MLP neurons of a small language model. Each row is named by its layer, matrix (up: input weights) and neuron, and shows model dimensions 0-255. Each number is 128 + 24 x the weight over its row's rms, rounded and kept within 0 to 255. Numbers have three digits each.
After each neuron's rows, "fires on" lists the tokens most often at its 100 highest values on Wikipedia text that the model never trained on. A number after a token or word is its count.

L8.up466:155117115131139108172134126110072121140091075157119122130139096156111084118105117112123088140134147095141127096144131116158098120137164130145143137122170152162156134125164107144120128168147137117138109160108128144136113099151131095092101162154130170140126094177142104161173104129156106146116131101144124110171148115080095098104151100114104115171137170079152123114083102115134138142126097135164090093172119133138112151135134131122138147155157097118098107130148117112105115116095136148060162115145155117127125158117127171103098112132099121139139111125115166120096124132101173119177090163138106112133127152134142115111140157122125123159192097149143091117135137118142106152126144154110110108134111128127117100158112119104113159208142088159148122129105118143136096130155107
fires on: "," 50, " —" 12, " ." 11, " and" 9, "." 7

L6.up417:114125132173120149137124123099155133125078122135117123096135129101154133096130131096111123134119154152142093121150123130121127162046204144125120149100087088127158103124117109110157153126123177129160127156110162105099109120123111144131139120118108167142151139125142113150103124121122144145142126081154171132163142095137142103108148119105136112128112140128093160134119153144105145129177121085101118127108133190133101155154071106145113136073104076170115133116115142125150159150113149168127111122131137132163125108122152146137118097120172115162124084131115132140130096150151142166160146086133115110110139093094070120140096096144156121161097172134124111104167133141100162125135116135146116136120162139167148075119162138133136135096132123093120199115144138139100151135143123
fires on: "|" 49, " |" 26

L9.up585:121147147149142123181076118145160190129130112079111118160166127111126093119124102093168143131093136102130151116077089146164125125105149112099125117158141084133152138095147172131076131145109198113111142109116131119104155151156132134103131133105141123134091139122094089117133081114140123147159170136156133143087093148149129143128127139113128140141123108118130100134115130140134142099127066124118120173088140108152130128141107130120140099154143118130098165136099150111100115128092130157081113095145154116140142136154140100137080112109127136115119141089156113155128135102158133117119133163133177121120079115156126165109158127108135093151116077129111128175133072139196088137130167164113148165102133154113137146136129138133119152161113133137174151149129113114129125105153109
fires on: "." 48, "ew" 6, " Michael" 5

L13.up633:159139119149116186100161127148135175153128118136135117145129129148104109156135206140103138144091152171135087141163136159144132124151103128170141120094123149149149172107093118108123122080162113108132119122091143127118109126157101107101135140096143121138107139181131112130111165109127122099155169129110133121125122124141178120104123133102152072151112142193143137112114088107107116142119083144108105093148112126117110132128137098125140144153128089147122088097116116110145095121089118139125119163132173176150135167131102148143116139119127140112106102143163136131162118132089122118155093125140127137148143153101094159141172107122170087108123113119117120170127128116115111109110107138124116113186184107133118133174136129130136078096140091157171148107096135160095090132098113
fires on: "20" 51, "19" 12, "15" 4, " men" 4

L5.up464:175081141124167112110125101152103133106136108096119141126137121146142128150145176075134121173128173122140098110158111139121185144101132119135104100157143108100120131135137109160139147151135106152165143103112176114183091162120121120095090123136098133123066113150139095147138109163147153130172086106159136136082140139126097119106134136101159120102153109074099141184144116100116129136120092113134126146123098139088124100155150130118111104129151175128106176084093116155131154116141148133108101071110107139137110139146144187101113107143124132131147130149133133081100155146144139131130164105196129140107133154085103131150159116121142122121097096138117131146145133151101123141117124120093144127154133147139138128142147122162100142127146130125171072101132163093087129135128130
fires on: " are" 46, " Lee" 11, "ota" 8, " born" 6, " member" 5

L9.up787:125191106086087126127142116139109135152121150148120120131075117149120089124156136096113118130120136111105122146101132141115123103089087127131143120112170083156103102089155140164143142137156109142120149132106173141119122099163102149099127088125132146119164110102167124122115130134110111115125102091139130159161149156126154120112161124142150125114128142127155093122164119120137126098152143130133155120149187094137120196110146102142111151124094163153112101094144143189121139097136074115146125102147122160123154134147150118157137124163139136141107117170135124143128103117125156130138093159167109157113113081091166118132140114078126147161091147056132137150101192169125137133106111140090145116118130106135166136132186093118128126100148130118106101154127070121134116112114124
fires on: " for" 15, "ed" 12, " in" 10, " used" 8, " using" 6, " from" 6

L8.up827:150118084130111089137098146171144126111123095116156104167134129139132123133159141118137122110116122145107138153136135164148138129091089145133098147141141203124127124116121167141112155122133143157050116152090133107133072103093118137118115119119109117126177155109095129141113150125165172099096102124147140127106142100123135147104129146120066121151180112132140136157123123163170143122153135148097143113106084093122161109131126099115137157100076119149111157120130164121122107123123132120089137090107104100119165149130131136101072148124156141154125105189125162103120100146181105124158156129121161127151117129138122160122117114119156160161149114110102147136097090116147147152163114148139153078149115149101202133097101133113135138136102123102095139147149125125098145105151129
fires on: " " 60, "0" 19, " (" 10

L13.up165:097115090135190138134106168110149086130115125120122122135099144125124158083131104162120130112143159143134128165154125160083104123114088105135104120209138132100155115119121111105074079167144110128136119149086116163093126105167135105157129116154103138104116135169155124112130122187092136156154110125091161145073153119145157151077109109126099099118158132138119115149120103112133131135121102114150151135145137129112122120122112136097144154105187082121096122153110117144143139167136100105142123153096094115133134149126114136070193151143121151107164105129099112127140124107124128136132160141117157165136161122162120133138157133096152133125155090116164124106132124106102115162114140181110129121148078114136147153144180145147093148148082109142108150128119125117128111126138140
fires on: " was" 26, " he" 19, " He" 15, " is" 7, " as" 6

L3.up656:081103131114143154114118113128141149139118137097138112142085096129147105101156152139108116138126113122127152125062075152133093126120147132160116152124107130113131171192131119136127131134133119138119186150148075106123098173075130116135142121126157100135133141121096137147159130153136160119171076106133115121114143129132145098122133109143119183140181162151163113113083123126155060110121161124108149185121137132125150104078145159141129153095156093135091153174122117140139130102087108130150116121203133129099113130107123145141143174098155137095122165124112129088146185114112148110108149098107138144124116128168102131137109120115134156108120144087151113119116129137103140111115113115169171117058114110128143135149109109129121093106130144157111137127116117140143142155139136
fires on: "°" 25, " Votes" 16, " l" 13, " by" 11, " " 9, " time" 7

L5.up589:206110134140111096124151116133136131113165067144106098102107175139132121123082141152117142148110160178107095214112124145174112134125131122137130125116150143153125161137111161126120182138134133128146133118116189113105149158109133152120103129140130148164128108090147113170188195160133140138141140190154133129138112122101106131100136099100123148138127144124106098121124105114114111126145150123127150127106138087125136136104136133141125113146095157103146135074101123097131140124129178153073117116115140120082102121128144135087086120136093134149128127149102082140156144113159139148113145111069148142122148109123138155143104125143096131085122138146155141126149152128111117132121102133103113125172150123123132114129116110134138174095134090115064157108081113138123122138145104
fires on: " U" 27, " United" 15, " West" 8, " South" 8, " O" 6, " W" 6

L13.up710:116146147167102144093151127121103139114109126138099157101143127112158138167115112164177092106164121137162142120111163112129100065110127147086149135125143102162171126151112132152103116118114109129129127147099157139133114088150117106112097147131098144116141131093117103115110128136090111149085095115115090124133207163152129106157122146101138144137134145112162152151144098115096096135139138097103153122125154112124148128120135124104121161104145122147085086089120133125104146109132156155133133121137088167141124136109141149093151157133158126133126099129172128142156161135144081117153119103137091146178116131141174159099145107112156159107124119129079141161126167152077115162121116160103153140128066134116171129113163144131114123133100117148077104159105099161119166097090135
fires on: " at" 35, " " 14, " for" 10, " with" 9, " of" 6, " in" 5

L3.up2:124143108118134140137128134123121155108096135132114136129161102137104082119137167156100147073182165117094139168120102153073072153101132125157089142118146124100155116079120132157148085103147137144112098132170056086139126148112128144120115129131158130143155125137131111166140075147090180138146132140176132158129127116172155081166152138101125160126165108120155153153115054128116092130118148124122149132138080122080146098113134129141150145139125129119096127107121126186133133116107090116128153108128166125120157094147087138136124119153138118134122123152152118113116136119155108108121081108127141138113113093137110143152099097158149161129130121102144112109130101126121112140124113156118124125126148117122107173117119090080143138100125136184181158106137167128132144157125142
fires on: " l" 23, " early" 16, " st" 9, " Pl" 8, " place" 4, " " 4

L9.up243:120158124156094131136149107120114173113123146155089104120146123125113074124105119132135111139164121119129137165173082138130115124118114092097121106084171085156116104147131092157117128091116127162138092148169101133119121143118140135128096191114126166118148135103101142105169092141123120122133125117149148123135108154118098087153112130107158097148099120170119124132107192142104118124126128180132131166119134121098116138130124115173115106162113153173105174119133156149109086155117099108154081161139164119091164128100141137105148098128146150157125146128112093128108157093136132071156119104150121158104086130105136119135157102125156118136138081115131108136114150138139152163128126134113128109151133145087167122140158129057112127126142120160155117160135149137108167114136061
fires on: ".\n\n" 56, ".\n" 9, "." 5, ".\"\n\n" 5, ").\n\n" 5, "\".\n\n" 4

L14.up321:158111111148144141130113131120132152106121113142113127141153153083152136147138130119162145150146119154139129121113139114120115133171142138138092129120125111139122153067215119130092163138144120107104116139132110092090168123109134099107165116137164107122145095095113108121129143121104125089105114110173108134093107133139124111090139120148156131142091118119128147114138138099144114131174147135165101185120117136124122112150145132161140123081127132123130075136131150166107162155106150153158133190100181106124171083098162119092142113077159108129139116139148140113100086123148147129133091158117121099146145056106162154140100152154156131145144094129164135132106145098134129115130129181096123143125133159141155158079088105096121097121102144153130128109103143097137138119081094
fires on: "," 28, " years" 15, " year" 6, ")," 5

L5.up88:148117149170097131162138129110053138106089102138118121136117142096074106109140099135131136107151107124131117180119138087163124089125132086137118151108173135144147136112121106193133126071117090145118132162146145127108141125124137123102107130123130145127116106131128127107137141125158119118133152118134134087106124130095111109096142078148137137160147126151119084129134102113132171125095128147127131125177156137122135135103160110152126142124158086160133149164188138119114146156156135109145126132091146094132170174129138148105068111173112129126109116130119179112117123114099149118131105165142116093146125126163133115156126094122145122178148093140141141080129089106103137137071123170123159132213104133123155154111107139108123105108132090145128134098132137121148141157149085
fires on: "." 61, " ." 31, " and" 6

L14.up303:140109105161101126150134148126095105132102125127119111107098110161139119089119129122140127151131115139102125128129115125138143097102119097127113132113112111161113187181164124151148138125128140148111110146068159141134071099134113124120144126169129143178178126090144145092113162100134162121168134115171086172124131126110133123120113120142144088137157146079132140131133114121126156133106144135159147101130136130121093117067114137101164120146150087175102101146139154111145146153080130121133176112106087109121064146156116179117141146144105129101126086126131155089105155156136135128114138152133172105150106104119163090148132155127135080148179156173115163113148140110142107152075066122145115152114115138158131150131114142104110112104121124092129144108129169108128129133143096
fires on: " as" 29, " and" 12, " by" 6, "18" 6, " he" 4, ":" 4

L8.up67:123088122130134111131160188127120143127162095127089119132137184164150107112150137111141126109121117126103179156159102119130143110081113170144116111103074068089102150173165133140142148117129147112128103154138108104101151137130134106134150138106093115130095141153119127149107156114117103142107097136149122172088103117108115161146121138098170152172160130165118082140130133124147112106149122093098141165086134118145146113160139107117122116170143135133135114141168131128135124130156108175132131108162106119112090104155126149142103134103142120102097152133146123118111110183091113132118157109130151173125115147099140103139127111152116117100156113161140121142183113114141084108135125158138163154082150143069121179113121087097119104186137152107104099131101110156123113107115103
fires on: " which" 50, " song" 7, "\n" 4

L14.up816:125112127145109154119096107156089144145142148128070139182094143131131130110094135112162105155097164116142195128125144097112140109159103123136131122160112117095129110156116139159117146115116123137050126098116142123135109185126139133126133144119109148148154115105133133114150102116186128130114119139127128125115101137123102079119111134115094132125145150149105104089101131168104118162139089192124126100125144137145145107170131103132160171140088127129147162132152143139135064138120086159145170119134076116148123124130132159121088139121150104112105127150103119124079180157145174109206156100089131104151114139136146151158107132128130120140177109117092153124146130159131135115156147135124128094156104134139109126082129128105132110132093132130104110146120169092143091148117110
fires on: " of" 13, " H" 9, "0" 9, " in" 8, "1" 6, " (" 5

L7.up910:149118098157115096144114113115146136151111136114138159129133100096156102101150133077121139081141135158106125105114111102115147145135141157126123174112130123141103123110115118146126203153133160138148127174123152106137139127095129083112141122104114135154119121073157169106098123148118091168120133150095134136151146111139095156132156134139108141141164118160171153112069131125141136138182113129133161137120136125156115121107153132134139133138115100155110127148121122094111111108116156142122132110147165145144164113077138152125103104117155142148080142106127098147096146147135129135094110112033179069113136120136137063130114121149121167168115134134128127140141136140121067131158141149101134080104136123131123180134147164079118123139131122108061171120109141122115106127142124
fires on: " has" 63, " having" 12, " had" 7, " Ow" 6, " have" 5

L6.up708:123135169129129117140127159116144076128149084114113146140139139117096102148155140125129136160141101143159137166096138100148157113092123105123137137100172113106104146120098140129112117132097170120142123154110201158119146142142158113138130109149122148106091110070117129146132113115106105135115104093139142093170164166120127134116088110102145126141134121095117088182099163118105127092114108122126135118122144156095097165144120121143157153125131102078134166079158174160166128132145169133140163137166121135147148144112120148127128148136089110093091127109159124089128119173125131126102145124098101105137151135103153158112119132128093106100138140163112067129152113122183133163123104110131145143087137137136121123102129106116173099156138188150114132126128153147147136105130054
fires on: ".\n\n" 56, " followed" 11, " by" 5, " K" 4

L6.up246:123111103133123121159119117076160087152096126126103142103104154104130143138143150132140125139110155140107145140121114121116132131144167128120099134097126088109116140123126054095174124142133144157125122153094136150122145123112156097069125163163101169146110110135151193120106129131132195139143145099139100151130143090117128085084110126128139186160167109158117125088168119098128161110152110120137169106128122106064172123120169151123117119127135158178095156108122151159135155160124117123120151145082109120143122117091149135140108107098126167119098135153123155121146117139125142164128144100100142131137166102139144077136101105157153103131112122127118102118119124093138127121141118110135120080115178141112123164126131143085133121124117128138083160111169162081135101171123148
fires on: " had" 48, " have" 16, " has" 8, " having" 5

L13.up197:121140188164137120136114144134138117114115082135093098117127166090114135152125115104149141138142134106177133158114138091101121081086137131158106116116136153157121167147101156071171116165142165145102140086125113097117152156095119135152121133093156142159142098150126127151187085130118138097137160138165111117109153123148107103113161104123160125130114126125123122049110148116119091118117140126134129136115146074155099100138137096101106099113109130131110139120089114096079110137153149144094185068116163148112152145122144099145161168150143126151135140146108120096171153111105097118141131143115162195132120089149141134153134168132114137115087100122142113130151108132124153107107122126117083110124172109105135106138128110133156144156148149131118138159120109147152101141156127
fires on: "," 28, " by" 12, " of" 8, " for" 7

L8.up999:143125114126134134162137144098114105158124157168118146134130179099080126084097086117122118163113096155082087123132086145142093137131076143138076160152132137123133101117130112134114131156127165161114131136134122155131146170162126131151173119160095117143133138189117144097114106110116125103141130111133132151112136147155125096135094117120080119104141140089136101094095121133154103114138095133149109086147127123137118113092178111082165104177141127138154135142117146107140097114185110128099119130129120155137168113113138182102100144159159140125125099133113144114106112126142152132109118143172175140151136140149175150168111102089124103125160123099108117159134106148119099134118167163124097129080134111141154135127159106136094163111103131134163144112125112151102098089166084
fires on: " He" 20, " She" 17, " he" 14, "," 13, " but" 12, ".," 6

L5.up40:135076198134167124113158107127121160102148116117107079126125122118139147058164120095111145123117150129139111140131147150110113111140096156131109128116100096100130162072107103120131133159164141104089105161142167153122119126120102140096134133138119141109109117109128136124126122122131127107143169134140136137142143158114114120141133142133074118097143126127098109148156112071133168103180137164140168127115120067106156167095174121155122112120130160163131122131188149113117168091169103125129139123100100111148082108164157143135139120081136136102120120138162135105143145138124103147123159093161165137139120147146087103156126102155100104134094150101133160128181139124150141156120134141104144128094134138065129112118121114135130091183142103164124135121135113121095099159104124
fires on: "\n" 64, " |\n" 5, " United" 4, " lead" 4

L8.up19:169103134125156128121113149119133164153108126131122133083134140141176076139134072100106133117120125121106183121132123097145120093145154113117119124075088124115140096159143121164135104174130119143122152161105117063127113155135126107151160097106140117155136140131131144111114124122150089127101161147120146144107132109141116129103150130145147174105162105127105125101110149109150125130141144134100151107130137104153133112154134124116130109139168136118158114113159155101141118136163115128139121111134126120125111151110171146139038127083153151121172123120140134095161168117096185179126141063168137110103159099154127082142144103137148115100135170107092111128131079128127113127118148161148156111122128138147130106122139149075146119133141119147143161145109093153104082055118114
fires on: " under" 26, " World" 10, " Beijing" 7, " which" 5, " Under" 4

L8.up96:145091103157096140095102118124123114123115191130119118138131141108162125160094138153158129121128111115142130130130135110174102104170102113107122136149121145097121134123114158111117062167133142134148122100137117159089176120159103139142115061109126127122118071112114101114167139121170154126098133146148144147124110129127156119125113134133091155094078125167163116111100123103112122126099102124058124153140120144128126102152158144139152168093120123186123128139038132132141133118080144161111132140145100128133119147146133132138153149108117089157149083093110122138138085124136111113168138140144148163122121134128088108114154146142133115142166129178156155096165145151120183098155178131081132139149149119141144131161095148110138099123118098130159122139123117106133129092116135
fires on: " and" 39, "," 18, " to" 11, " as" 8, " or" 6, " in" 5

L6.up636:152147121143158108137144133077166161141114140133097111125112107130090093100134100098133126143073172123092136140094133164132105109140096109134121146088164120115142134126139127120118127154106198126162091132183084119161177113155125121122149152145114136152125156160142133125135100106077120105113140099195131141106167113123130106148133082086134131118129149102158158153139141095161115155185131096119133127147112119148111146126096120087158163169152118154100162126120141133174133154106149125094135080161137114130118111155154158149166116106117127143128154089135135099126086105121111131143140124119133173120128148128119092148153097122140137147148155106136101137133130158143075109128116170178111166074105079116111135123107101100118112150129107106144138128116119123106161097123117
fires on: " but" 17, " |\n" 17, " However" 13, "," 8, " Star" 8

L5.up757:146171153118116108107124089139131120149144131126128092110098117144146102142162167093142109084139119123183134080134169118146138154123085136086129114133141160129121103125152134173109110130131166138146145124126098141154118175137139106135138103132059108113101144109143126125103151113132167149169140154150119094071111131099131057104149124100097122107141129138103139133132117106091121131171086153134170099149099134133139158131081083158117118173097094176099144109143148127151137158124177149072149107082115095106123166129088165158158108124130113106094157122117173130116134149129138151117097115128159116170138153150136113114133088119145102153147129153156157147114130136118086119123110111107133126095163130112132166127136132104147101089120148117128149112147149130108089132141136
fires on: "n" 48, " b" 10, " n" 5, " j" 5, " section" 4

L9.up678:135119109132134125131122147130092126108158118149136146119113170120071102143137133142171150184147122129110106155148130109096122082107142106120148071132173141147100110162118125110130115164151111106096152117156118138125116130092121112135130143149095123119160119113123164118156126154161112126123167082179078138148136082101118070106109127114127132110100134182091113143093130080121096102099134128131132120155095152144153141149137093109135119128147131146125138114114151085116154075118136146104147116122158171211141142128167158130126100120132125164113105124165132155153143087130132142149116154133134154088137115117138135133156134148144173141108121133121145114100091174110122156132150137122061126121098159121136106138095089178146167100110124121123147173115127101087163135109114
fires on: "," 31, " of" 14, " in" 7, "s" 7, " Team" 4

L8.up46:152085157171108183137103106144125113083124157122136125138126119204126138161128118141158131138119151102120111115124113169100116091180118106136147114140107139101126136149074128111123133155153110136125108112110127109128139105170123097124106127151162125141107110111135119107114069149156157124154079143167118125102132168123143121155115109144073177150132148130160103090144183107165154126090122115119110174120127133125127133147177132129132145106136131153127143151115153159090114102094111119148069120080083143111124126154106178075105120115095123107107114123102111123116077140092123155114135072169110138147117116105144135151138121137130174110113125127133096115130148147109129143121123134156116160123112124130179155171156118144172112140118145139134137121132091159131183122109103
fires on: " to" 37, " as" 9, " about" 7, " States" 5, " for" 4

L8.up917:132191145126162158166141111132117129142108124056125140130171145126092166152110148125149125117116166134132128131087140159104111137072148147156108126112101139114114135120134085216119138127136166127113094148113171130162154119131143083117132149164125141129111057156140117154139029123138114147135080128118099154139114154123120138144143128148100127143087136095135155119119134144126125132129146102130183120093113128114141119132132098126122115094112135125084163110171115109057079120154098144131121136125112084136163120106095176106095126118105137124135153113135141158109127146117138114109135164094172115140128171122172123107117114122124115113127155081137137133134145131135139145132134115160117139172129147102138103117096104138130125146129115157126149135141126155126123127126068
fires on: "," 78, " (" 10, " and" 6

L3.up229:117146138170104126098149092107121165124133064122124117153108106105106112123143110139151141104141140145144109101112160140116086127093166119148100146133090144124166133159116142131159119097125100136105113118129119101131166121124107144123076134132114110121132170166145133124149185150084112135118095124102133155101127135114164153099126107132087126114138119108160091083138102124123088093123145111105115129152082146173142144115167117176149125095143128125133163141144116142138160152141199117128182139147151099123133126154126164124143152162109099113153162123120120114102124111094131154136110112160182113158111111128152148153133104129120144141158062072162156093171116120124148159137095081141121086159138130103119159137096103141121132108117124148114111083096165121157161113141117
fires on: "." 43, "\")." 16, "av" 8, "aj" 6

L6.up298:117190139117148118148119115109125100138163114083122099110176143094137106141087126131129161126127149157150127105126162092103140110145173119140131122120122146143125131128140131163104112086111138120140131140141143144157086139123104121129100110090129103126134136107153104120106122110103101120129111141127155161109130128120142117115109124120109100109115117124163126101203111135148103107155124117122113184096108144141089154121119095159114131140124117147127141047150135122181126158100122144115147156106146152140135074101118126159118128152105159125152112172106135150141087083144093122151133162206122111128086141108096137156117130133158184116126114111118172152175098095146132112047117114084133122157133123094164150159146166119134132121118069121141130124140153141156151113114123
fires on: " called" 18, "P" 16, "em" 9, "S" 9, "\n\n" 5, "M" 5

L13.up189:118133172158121148098129125146146122084112133171136116131083119126099161079111127123114104148145138105138151114110107170076129130107126151132127098129123145139119124120105145133130080165151113134112152109142113165143138106142112119135120113173176135135119123082095201173177113127116116145135108114091098145151121123146190092123154123129103135115115104118124091167107177112100078123158127148147074113152120098107131126136142117137166145105136131166072106138117146133120121126140121133170160162129117133115117129132129117116117103138129113184108061113103108140142091120112132123169132100104093089151114135116134141158139137156108195148102119145125137130118121137116120123116135150128103179110147162107127134137145080109181173088103163154112167155169125116114132148113125
fires on: "," 27, "." 18, " of" 8, " A" 4, " –" 4, " to" 4

L13.up513:148109111138140141112153146121079204135108131107092137143145140107127079126124152141143135168101124114149128100143117110134089194141147113146124125144158100149077131118133133151063159129146169101169160148126116089108117113091136095128149101128127108097154137116147175125154096100090129121126130129110136145150149127137128121097137148092156159133110132106112101134143127138120128125131166121132094120118124106133117079140119132153126163098146154113145083150138141166129138180087156163112133132136150130120138096061137137102134166123120128103175119132142127055115133099120156112133157114136086123142130108127082157125161137117115120133146091104122151150104116128120108139131131217120112170127122131172117136129168173133107129156113110161105133163124130129102083097104124
fires on: "," 53, ")," 11, " " 9

L13.up449:135143130140133172105072140123102174126165112062134111120074153090160147158109183124118087149122137139138090097062138128126163083114105157133164134104125138147107128145093125172102116130157165096156119159097103108077159155113129117151129177140137094128131123131098144134202123148167155098141134099108146122123112142155146099110123144157113113145131123152116129115121132115148166161111176144110153133101117156097128089120123098135123097136153124115113126123117142092135146144110111126130121139111131110130145130127094132138110152151152128137156113144176093142146065141105160099128099076119174128131143113159130117136122144159109137080137133147130124105130115119125123092062122124156123122128100121115154150156149156152142104147116099128135141185127133139114104087109152
fires on: " " 60, " |" 17, ";" 13

L13.up4:124107113145095143170160142116124156112138187095151115106084144136167148132156135120152099136130122105134127129044157145145108135153113151133125137102102174134135122106109138121140124132172088113101091146139115118128196120141134122092094139156146151103139129136137130145204160138171106090162096101118140133107127111143157109106115082108115156145114140135120096135136083118093098087118135099125149115119107183128088100122096125097134132135153109086120128172131126152133139127142125140134145145137131082160139138117091143137117152132133105113159099144181116098153131131153118127108102074142114120131146132153161182110128125132146136129152128138179142155089120127131103118126111159113179101076101089113112125146143119113162134134147152151131148139143117193115121100096141
fires on: " |" 39, " " 26, "." 24

L7.up44:165162110164122136120170101122145178131137128135137123121091145165162122117166138114137135101085152089157164165117098133178124096129162120127098139082103118139117119151146153160125130123120145140106146119166131147144157151092097148153099110098073177136160112080069141120103105137127090116105127140150159122117126144125139131180103116121102080170170144094158100118112096114135120103127104086135124131089145173104135136154080094168145134145110094135113149148123116120137129100115096126117123143155107141138113112150148130149124177101135113125154154175141124166161066117140088147118125107119143126130128098158107149118092129124125136135177122159149135161135132125142154102122133096127111117096158135109113147096167125115138113112122141115126108113144144147088084071113098
fires on: " which" 38, " Airport" 10, " St" 6, " Highway" 6, " Line" 5, " Temple" 5

L8.up513:135113091134180157144145158131124186080126126137132108155146156106121107160128161121126149119131114166153090100084155129140120155166094132128137118159152148124138125077161105178120121133125151107151128119139167101101105131157110120107119154149123117100090100100097126143127166147160125130130153132153132102128153109106132133093130125125131098141111151141116091133144123105115132164083154138100109131151164108136143154110168116092129142136172136137087101102134143112079120153161143102112099144105137132113190106071071148123120104094123124124133093149117146117129114154125127093126077112194156148108152145072130170129140134163167074147116133118181161140102107097127086108146131147152112098148096146131134137150107124148131151147121113132127098162105131136151162134101114
fires on: "20" 14, "90" 11, "19" 9, " century" 8, "60" 8

L9.up340:151105107143107164118121139120154165091095129125132119119152119123123112126125125140164122163150168113143128052102087151090132115129152129133137136170134095102114143146082115111114147135091134135133155117128174108121128139154133138064139096139190151154032115157130102158164153111086129111133158108121122131114114120182159133138163158130103164117137088099116109130149114123140146076065115153094179087108128115132153136133153107135154119132111124114129120168099120083143134136119185141116124132104150133104122108134109121149142138120116163118171080137146103106142125130144152159109170106154132121134116090168150142110149118123133112136116137078140137150136136126170111088120129148124150153144140125086140148137143136105132132122115120181100087107128147141129112125142081
fires on: " of" 55, " in" 10, "." 4, "/" 4

L9.up239:097128147107113133128137114136109163107149188149168150133133124145137127108143134173133135101111085114131127168148140141116129115115111118111121077128093077137114152119134143130090150170124118118133126110133104176137106127112102111093093129145136176111128102115158154146109148136128108068074099161135079092120155121132141119122129104092109193144130113142151130150092112080096103142109128108139090151120162096127150178146153145121154115080155146111123129158157173135201126124148121151144108132136117140109147099134147128122149103118130114128130085121128093146127108119081120110141098100154152152137110118135140134117128117142096125099140128107113129128163113154109128105141162126177182121152164171098191152139119104140144105160108097162103112137145076110098147151154141
fires on: "." 29, ":" 14, " for" 12, " after" 8, " of" 6, " to" 6

L13.up397:113148082085158198111115122098150139119123109119155133121147104079165135099123137118089101114126133121130120124151117111108124166108132136143123127140088154156109123088175131064122165159112147092129096187114185110126098106136124108134139102136129139126089071130111076155134114125103120153148109196109146191142164120165141128142132137136128159131138154107131139093096127134143099139155106120144108151144108122125145114141126161172119122144103093138157128137081121117119157132128186138135132124136111121119150093109092128103117145139145152139063170143111145128116101111127100135096129111121136125115120111151160118112152129107135106135122137126153122119127132146156146110153138127061166175088144139072175152167140128080118087159127100147128137135129128104131139118139149
fires on: " has" 21, " had" 13, " have" 9, " a" 6, " also" 5

L8.up792:089126129126131100139143097180126128144108126111112112093138135094108133137133102063122114103124157090140128103082114126142100146092108093139110106130169174098132125148135133160130127137116176127144114108107166124102151114148119120125100142112108143105152090150155130130148125130110124099173127138145137162138115133159131127145134165124117129130147094145130096113218155110146177143138159128142156085113138100107129100117145116105094095134099142090107092153117136122194115129088150158172133107143161144130120133124125147132128141108095132124148161126148161139083100142113113146144160105188169107147090132153091145139142164112124108134117094102166087105091112151177128107119150122132154173112121135124092172107140135107094161171136120138144092088126138145110158099139126
fires on: "." 22, ":" 21, " check" 16, " pm" 5, "R" 5

L8.up123:077155108117115078127145115116111134148088133164121122172138107107165141129111171083125140091119149114152163105137113133065093122083137110132145144156138119128130139131103135115128131099162094086139151082149100093124152118115164114105121072126100155154126090117142128111107107137099103147145100117138113123105131106148133117097090154122152155098128132153105172121141097115144138119144133100171107087131179112112115092124173111172124130125139145145138107174125146081124171136120177124123143096191165150133119106140090158150147095179105142115153088100134119145131154118108190131130124147143151130112133117166156147119126142115158123121100123102164093089114112155150129162129120158096162147086163122121108086089151145148126140140152141133135163132135132143133128131113122
fires on: " in" 29, " =\n\n" 22, " about" 8

L14.up567:084130092118154119157163132139099077149180136154123102115121143101079125075157126131130133095142119126127148135132114088126130128121106113149110074134165156145100118148096127125105119132116150097128144156120152132114100120158133103115150144152081127130166086151127122137136186150122090114135123139120114165131089134111135108132166156119145172164133111100152111137128119129132100146144129089140096145121154123124097132134128110116123098139142117156134092124106150117097119124135115161137156148161151118122091064110136156187139164127123138186118154143134146141081115118108148099114103140142126144169067153122108114115159126178145160117133100149080146167139109137130132142125116140179122104153129114127179122141110134061093156108109090172097116158085135159134141135103158
fires on: " (" 31, "A" 7, "M" 6, "P" 5, " P" 5

L9.up266:147146104162165153165098147150116159117100123043098130121127150125085159136117168136162138103122143143097128135085090170101155112122131143141115129129102135102127105124101126192179121126141166116129079158076171130131174123098129077111128140173126129135144088118138099140187079125180110142131119155114123185133113166110159136146145137127107111134107107094125148147135148131097084133168139118129148111117145149132103134107160127121144118100097133108129161124185166114095110138143130101133132139093139088112151092106087163137099126118107104154156150124160129128116122154086113102142121175099157105148131165120145120124114131139105093120121155102116104104124121147113141156135121140129104131172114133112125110109140136137127097149112096153119139168129112119121110109102092
fires on: ";" 64, " |" 22, " (" 4

L7.up347:118131141093103143160121100083122086153060173145118126109112126159143156123136138082148147154121134138114155105147133106126086168102162133131134125114137070118143120130099091101108090154116136131125182126112158117125114180090145114197156114091128150136114093147100114141196124105142140110123148141135175161159156146122139117128115125125078125134124113152146125099149113114112156135118112109127110121093157169157127148181135139110128119120133099184158124102105114140128111161138124158108118108115138139164145115153144132129185130113157130127146131133117095133116116113143150131115139155098136118087102121121084124150128119075151154108093166148152168131139100155125132105147100142095149096069126128112127123129167120106086128117119134158142121081124119130124145157119057
fires on: " |" 60, "|" 6, "." 6, "Review" 4, "ceded" 4